config.yaml
num_hidden_layers: 8
hidden_size: 640
num_attention_heads: 10
num_key_value_heads: 10
head_dim: 64
intermediate_size: 2560
vocab_size: 8192
hidden_act: "tanh_gelu"
norm: "layernorm"
norm_place: "pre"
norm_eps: 1e-06
positions: "learned"
qk_norm: false
attn_scale: 0.125
bias: "all"
tie_word_embeddings: true
parallel_block: false
init: "normal"
init_std_qkv: 0.0179
init_std_o: 0.00449
init_std_up: 0.0179
init_std_down: 0.00449
optimizer: "adam_variant"
learning_rate: 0.00063
beta1: 0.9
beta2: 0.95
weight_decay: 0.33
lr_head: 0.00702
max_grad_norm: 2.0
warmup_steps: 312
schedule: "cos"
final_lr_fraction: 0.0
batch_tokens: 131072
max_seq_len: 1024
doc_mask: true
train_tokens: 900600000
max_steps: 6872
dataset: "wikipedia_en"
MLP neurons of a small language model. Each row is named by its layer, matrix (down: output weights) and neuron, and shows model dimensions 64-191. Each number is 500 + 25 x the weight over its row's rms, rounded and kept within 0 to 999. Numbers have three digits each.
A block is one neuron, or neurons of one layer that tend to fire together. After each block is what it responds to, as a language model described it from the Wikipedia text at the highest values.

L2.down617:457512519461503545516539494473529476491511474497488497502511531504487463506509498549447492492486542512521520532495539524446505532491490490505489522518537489504489497511554517522497506522546499505545459522489460463486520523494479475490540500533507458506503458477489482482480502492497492459495471504457478496475482487492522503527527533472496548518493510552472518542498497478492510503475
Description: Markdown table separator rows

L4.down1407:499510486483510462496519486548497470484469519511513515492509452487522502477511516498490505448483472491500494509502501514552495504462458557474491494488533493465555480537509485508485491501525501531513435447512488461503541488491488483527531461497510536511552503480515476538514496456484479498513506486463487448474474489535461497496511509493520465484485489481556485535472509501479490514542
L4.down1594:459462526486489481489529464510502480484496469508509543477490498476516521501515510521516465513458473465502488485504492479477513511484525514508481532493577488519550527508545536515484539497500459511498547546499516486502491442499511537498480477488499512479502529493497468487512535539461505462459519474522506515482513473543511499495518470507505485541503514507486466493506498497504523534507
L4.down1734:515509508497494469511556499489499521470513555509543488509517533554489481464519488534507505520536450537532491539482488510451492500507543502500501463529449482546511484484508490496490521504507493470503530495566479483525473492473505476434501475498514486492469477498496562506476459501529529519459507531475466552618510491489507448470476523487483484514498495497500484517462484506528511491477
L4.down2304:480492523522523493497539420525504541518492506523509500478491520501498451515484482488535502475473488516485547493498507534509529559507508511494518494494522558461495503516493502485502528523511498512491507519468515483502500510480485548511477489490507498483489482529495488462441486504469480480465495529507487534441498500526508492520496551511535507472476498477436471513479504498520513500522
Description: Table separator dashes

L4.down1008:497495475499535496487510506499517532508514511480471535502535464529482507503501494476469513479533502500496501518496479477480551546501549510562478555484474493540554516480533475525485473491460505488507501519535488504449520488467481490494480486482492484524496519499493516455520485534504505498512517495512490496541487501526483508467508543535490501466486518535498522494468528523507547523472
L4.down1488:531477469495486543522520514517495532473486546521536467508535440511487477524503450528479524560492506509493486497520532505517462506500539511495543506526493520519509491488501477529529596521518472460490423479501500520443584487493491478450513477486498477529496545520475474517474494508457523490479535523482526534492530494478480493541568530523449503486535456527576488503540478486522483522546
L4.down1743:501497523526472483472519493500515549514529507533513458502500499496484529521521510465516498490517539448494487534531495495521470488474544535527484486515441470435513500529510483525476515476490507514481498493466509486464505513477493506494494478510508538486500523493537478478492501503465545489527527544456514484460502468481492516502536514534482503455487517488484445525532545492467488498488
L4.down2394:518504524508469495483493505510506470488523510527509449465481470526524457507450493443422488479464518531501501486540490507528493469527535482489483542526516487479557469553508532502498501516492489490469472558479515506506485500461516487473501505539506518533513486488508490477480514533505500472526522493499534497513510521522485528497480529523482524530488492513520518547483515505499498500497
Description: Markdown table separator dashes

L2.down1885:510522505502506467498482477505544439522470484524513509488511497572471505453486507529523521454477509492509485502473526480502484470499491516508503467503534566517495488524511502469520477525525464483489496508504510481485549502552487471473494477530491503471508503503498464470474510541539512497468532498488502499482486484504499519520543496526511519492578481502480438494505468489511487488524
Description: Table separator row dashes

L5.down211:508511502477546519467460498531524497491500524496484508468486510553525505456516504511491470511486509468472511538507539540491440486453548509483463510511478471511491512504446474495506520504513520471506482527519539448499492503474549506457534519491509497505550498510494511537501509512493505500476498490508490481508452481473498538525506525500501497482519476518511485510541518527521499484509
L5.down243:505489535536530533539504471512470491530528536522501501495507515519544534495485528467521475479509465497465523538477476508465482511527487505509518471503549517513513528491526500474502506483503473452478488501494517629524520486480509467497486510519517528480494508517496457504528486569515493516506505528496540503418542486496488500484513485514522494503511479523461500530532526429515512587470
L5.down457:493490498493542528488519507477509468500456529489489461509481511470528502507484493531491489501516475468535511499530471466480484500529515511523490479519459504488507490512497509481507485507490502519484500541534486541517545515507536521475494503479462527495514474467518456550489485510486554474499492528500533495629526517519495526430509504489484513474512461501536538467480469484489485486478
L5.down657:496480533477529534518462478518546516509506502467489498489485513526496518454517523509471451465491470530477464517545487520489467509529493539485493514474463482564506463532501510509486520488481482470538497529527507503464526479500492529500493513485506466506506484531505478508472522493495523455516503473461534510618474522492488458492535487498495494500495512516506498473492474511464486538506
L5.down802:493534509530533550498522498464463479502507527502516525446513500500494501506502443506503505507526479467479443492520496478477499496500504495524515548534501505500511492479494491460529517557500500469485512539519514422514525503480509529510494514438501526493489517537492519541528471517490474490508495477484492469403523488510469525506500492513477496535533483553498498494479519547510509482530
L5.down907:518504483508537480500489494461473479512573498497503496479498458510503455511465486455484506459466519491493523490504530494543477514491448470469514473471484498470509535513525486480495539517502537494472537552537453524533508512484491505473511496505497509459536440503514519511510487508493542512522496503467475527419479532473522496523526521484445460461519511541490459453482533491487476527549
L5.down1030:470485444504487496471502494483529457499458539477508465494475513521501530518542498535499515520494508465519487494512482498475445467489476530508509538512513517492512487463474534474483499516498481500495514495536487522494516497479459482468514527502526525539494471514507538479538468519534498493524482547531497515505505492489532476485511492465466506508535470491516475499491478447505498518522
L5.down1048:452471461483541506506501486462497533562503483459538512480522483518493490545521497524493472528517486520482501473520471518480533483490526515467490485471505499526512475498500474513492488463515514529506504423487490423483468487498466504502479484544500523519477495456542463497528524528533516511485501492493458510465496459494478519520516454506498487516481490487485452509505492505518535468504
L5.down1050:499451485438559511515524498500485509538507486507502487494496543517486531511512513555496539492484449513512491527521494451527476483469501505520467487550458525517490505475498501487536468494493480517539506494471512489520456503517483480458522470522484497517476491508503483507539481455466476476511498498487472526349475497549508480507471511523524515466457490502456533517510511478536527514499
L5.down1693:479504503469518495498469479510494547502525516501540479473509495518510509493497515536551479554434498493475515468493498496472540489474484473492522462530492519512489537502442464522505498520514538501485512498475529531534493469507477495546471430520478523479499500493505448512470453479503484509509500495499465526513495512488469504494497536517519500495452503462505481489537531485530448559490
L5.down1716:446536499521530522492464491494489520516516519502509517535516509527510518526443532520519471547499528489474547495511485498509491538511506473524501511522522526517481532513492451500512522491524488471506481530478475502487549486466494514541504532508486527484522540474437482508491507502465461462510484503491494465540493533528472507504518504515468508481496517530561480503495513483548490479512
L5.down1885:507541524442436480511479528558494500543541535481496515510458543524525517533452482490471501484504493466485507501494474547487474477497490476485502497480491527513523521477504468510472531498465462491495524536504487489473546552517471539514548454545492504508482481510491479549481484464491501573465476501499476534440491507534507536479488465506443499552517483491487491523474527514426479522539
L5.down2009:504494502509540506468479508471461528479520524510500459497512514511528514527504515471540458526493481471500506488509466481517499521507506515519532505520507524509512475518463487497457489493494487488507538479498481479473512500486476495513464540539490516474556522491489504465525464469484504505504481512513493481478532567496501525525517497544461489540475483496469489475504510503526483491504
L5.down2045:488527497486477535520461537514505470479449468476485473514529478499510472479470483476487528531491557478507472484525528506499522486526528522513498465497482490511529475501521543416527491507475452494471499501532500493498517467542492506495508505523499489480524500533500505484532498501536502499464482498521488470497511482484503529494457523498446502458526494513519497474503516488488515517475
L5.down2280:536476540476521562464478508517507526483482534487502472509524483489466512521566540503490511489477487471560497489494492479471482488468490543470494461516495505528518507479501509473519481493495476489485513472512542502474480478497482503499518495497530452515509517500522508480554527529513492517520528480497502465570477506528507476542466522520482473512540555547515514534537506484530545531518
L5.down2490:476481483456484513518534480538478519467524501488517496480528507475515555482513511473496473564490479489504550517538516461445529486492541528491471517506515495494495506450495513486492533473510540500476526506490500452455485487462490534524520476434527539487491495489464462499542546477498504475479521526503475517399481472542474474509468479512512491491430499529465439499467507531491540514484
Description: Markdown table separator dashes

L5.down316:518495540529561452503478463458519506480501544538484502452547517515527534451513519480554507551545462488524493506499510533514488476495494507468507463489480532536502472515530551503520461483533474516469503480465519472506547504476509508503496493491486487494497507495523513524513498488450507499471517503505511537485496503463496501498535492549502484510455517502492489532487475448494520484509
L5.down352:501465509518478492507493491497514487518509481491508500470489528517515498512503508532531467537478522550518500511546509527488498552500487517523506502500513520506469476549499514513495484488555518537495552478434473454499523500486546524478514535467493482481469500506520467540496505529462508505466505529517510510438509492477492502534459480461532506477490526495489514496500488490537526490520
L5.down707:498509515481469521492512499463505468491455439506511472496480504520492548489486493482504500463485473537484480551486489494501475488500535511525530507529511437476481489477539502495511478503501496528516514500509528511562503502489479521525513528518534501504503446468475511520517533496497507471474470482463476516446522503512455480455520539469489527499479499514481449534515526474496512487535
L5.down760:496491488517477529501505498498470485530486502509468477528456505491534473528486479503482471551499511483477512527486514481479514476520520495486515507529491472507479527469480495490492497507439507481485518491544501450498506484490524516501471485493503510525468529492534488481473524513503498512457511482545511525577483534504534471530481556544474483466497502479527480523510505567474504523482
L5.down789:505472473491508494485471509497486462452539510466519519517498519524504494493489463482511491472521532469502490514533493474527488485494490437546535457554471472506507485503515490477491536522527474492510477494539489493489516526531509456532501504504480539448512509487474491495478481488511516512488501484488492515521512505533464451518535502501497540501491494527483517493502499516490490482535
L5.down877:528526500471464485454520512464479511517521496444474501500486506514482471502469487501471503514528571493472513532484484496534445519490484483499502481521488512490497534498460514496441476505477465509564496508479518495521459517500446544483492466474546542506491507548486488512505490515542491536512510438493477506417478554510458464509507503529494464536470470479507507493509523498470564496510
L5.down878:486453447530540571555509521521496515476473442458508449506530506489512516483447503521466527486491534531515532511469519509502460535520466478526509491502538516487450496493512530481495507485489531469479509526472504479511484524477502480491543493519482546478478520507466549495517545551480511497482538490505558536462517479466496497527519509514502521490502509464501565492479460521491469484541
L5.down944:510506510432535474527564484540452520453527544474522490507518513506491498513553486467525505542511480486523481491488523515471500513481461501477476479513464488527488500537473486486506511481545495483494449494480511459516477526483502509521487512501524518507477494525505510504496461465463516498507529464516485490397512483537486521530500506450463488505452528484507488487518497482502512477524
L5.down1038:501515465510493545509482496487513544490565451488511529501482516492496472478516464471492510475470541491509490525512502519532551482446517524534503520497488526507457517520497513474507511536494467463503511536496470532469490517459508485515530508485497504465477536511512541514521503516502485520504500575527466497470468496458482495514502518494504487503495504514488428493480527498536496523496
L5.down1135:496501517475470496493517525534501523478515466486516473520498535502503521527525488500503500542513527479492508511458480491516493511537503430482470468539451483541508516491465469538470473515466485463496477535492492567514513482501508512484488510434486498464467496514493540491477488513500482459475537487532472554553503486527485513485457495481494502472561463500476519512515499531524494529502
L5.down1359:508490452513527501551455517519491529479511475480496462506501561460576523512503486490508480502513477492509505476499528487481486465514481508487517525496539485525467460506537500507514502515500509542453506517490486499539490513525524476484491463478508499517542485487489500501530493500480502519507533511495502477459460489519502500474512535481476500495513462508510518519452505507506476487522
L5.down1645:478538473483517505506483546508511472503540505481518478494523530568537489500533526493495501500498507496488523531536478509497482488504490509481458489495499518530513472510460476508497501488525523544452496524498483440456501521472500505504494506463473487503499455453507537506514489490490501540508449511502514510625443521507484509447464490478451484486444457500481506533465501509515479481505
L5.down2054:494497486493489544477505517479469486515516481505540518488460510534513515479470496547510464517505517519493515499485503482482509518548498469549505506474462455505516536491549487568529520506525537512555520495484477516501510500465510498491527492423507484482518455476508533483521512467497538514478484480484514512420506510484517560475483524444501513464480475470497541512486520488468520468493
L5.down2164:490506483498505551484517479521472509497558483503446506526486536493495535522471514482496525482501488473533499492538482491448489499475514494519494553505507512514489510504482492486511492514507472539486487486491506523521495510476477503468538559511535499524516484498533485493503502506549521536517471486554507474496546468521506502504491503547474443498536483496493495489548495526487540528505
L5.down2233:504455480489490484512491522481514521506480494445550534519516518501521551508518491524517500472502471485515496537477470484477515491452502517504484495474487523580516468475521507516485503493526487519431524491467515497461545481492457507522506526496485481484474487540544477509482529496461467476495524489519493487422473505465483539530503488493483500494516487493522481492452481498518479478472
L5.down2313:492467479506492525499502556515487512499513495480480543519507475499496541462467490523495495525460520519501498496495487523496503508499516510546495507531468442500485574488488517501504489488485514482495540503499470620512532536467477504440491512480520492499509483508476442466494515481547484525503518522485509519431493486489482524430498458491485508517521497525513547444496519425468456526543
Description: Markdown table separator dashes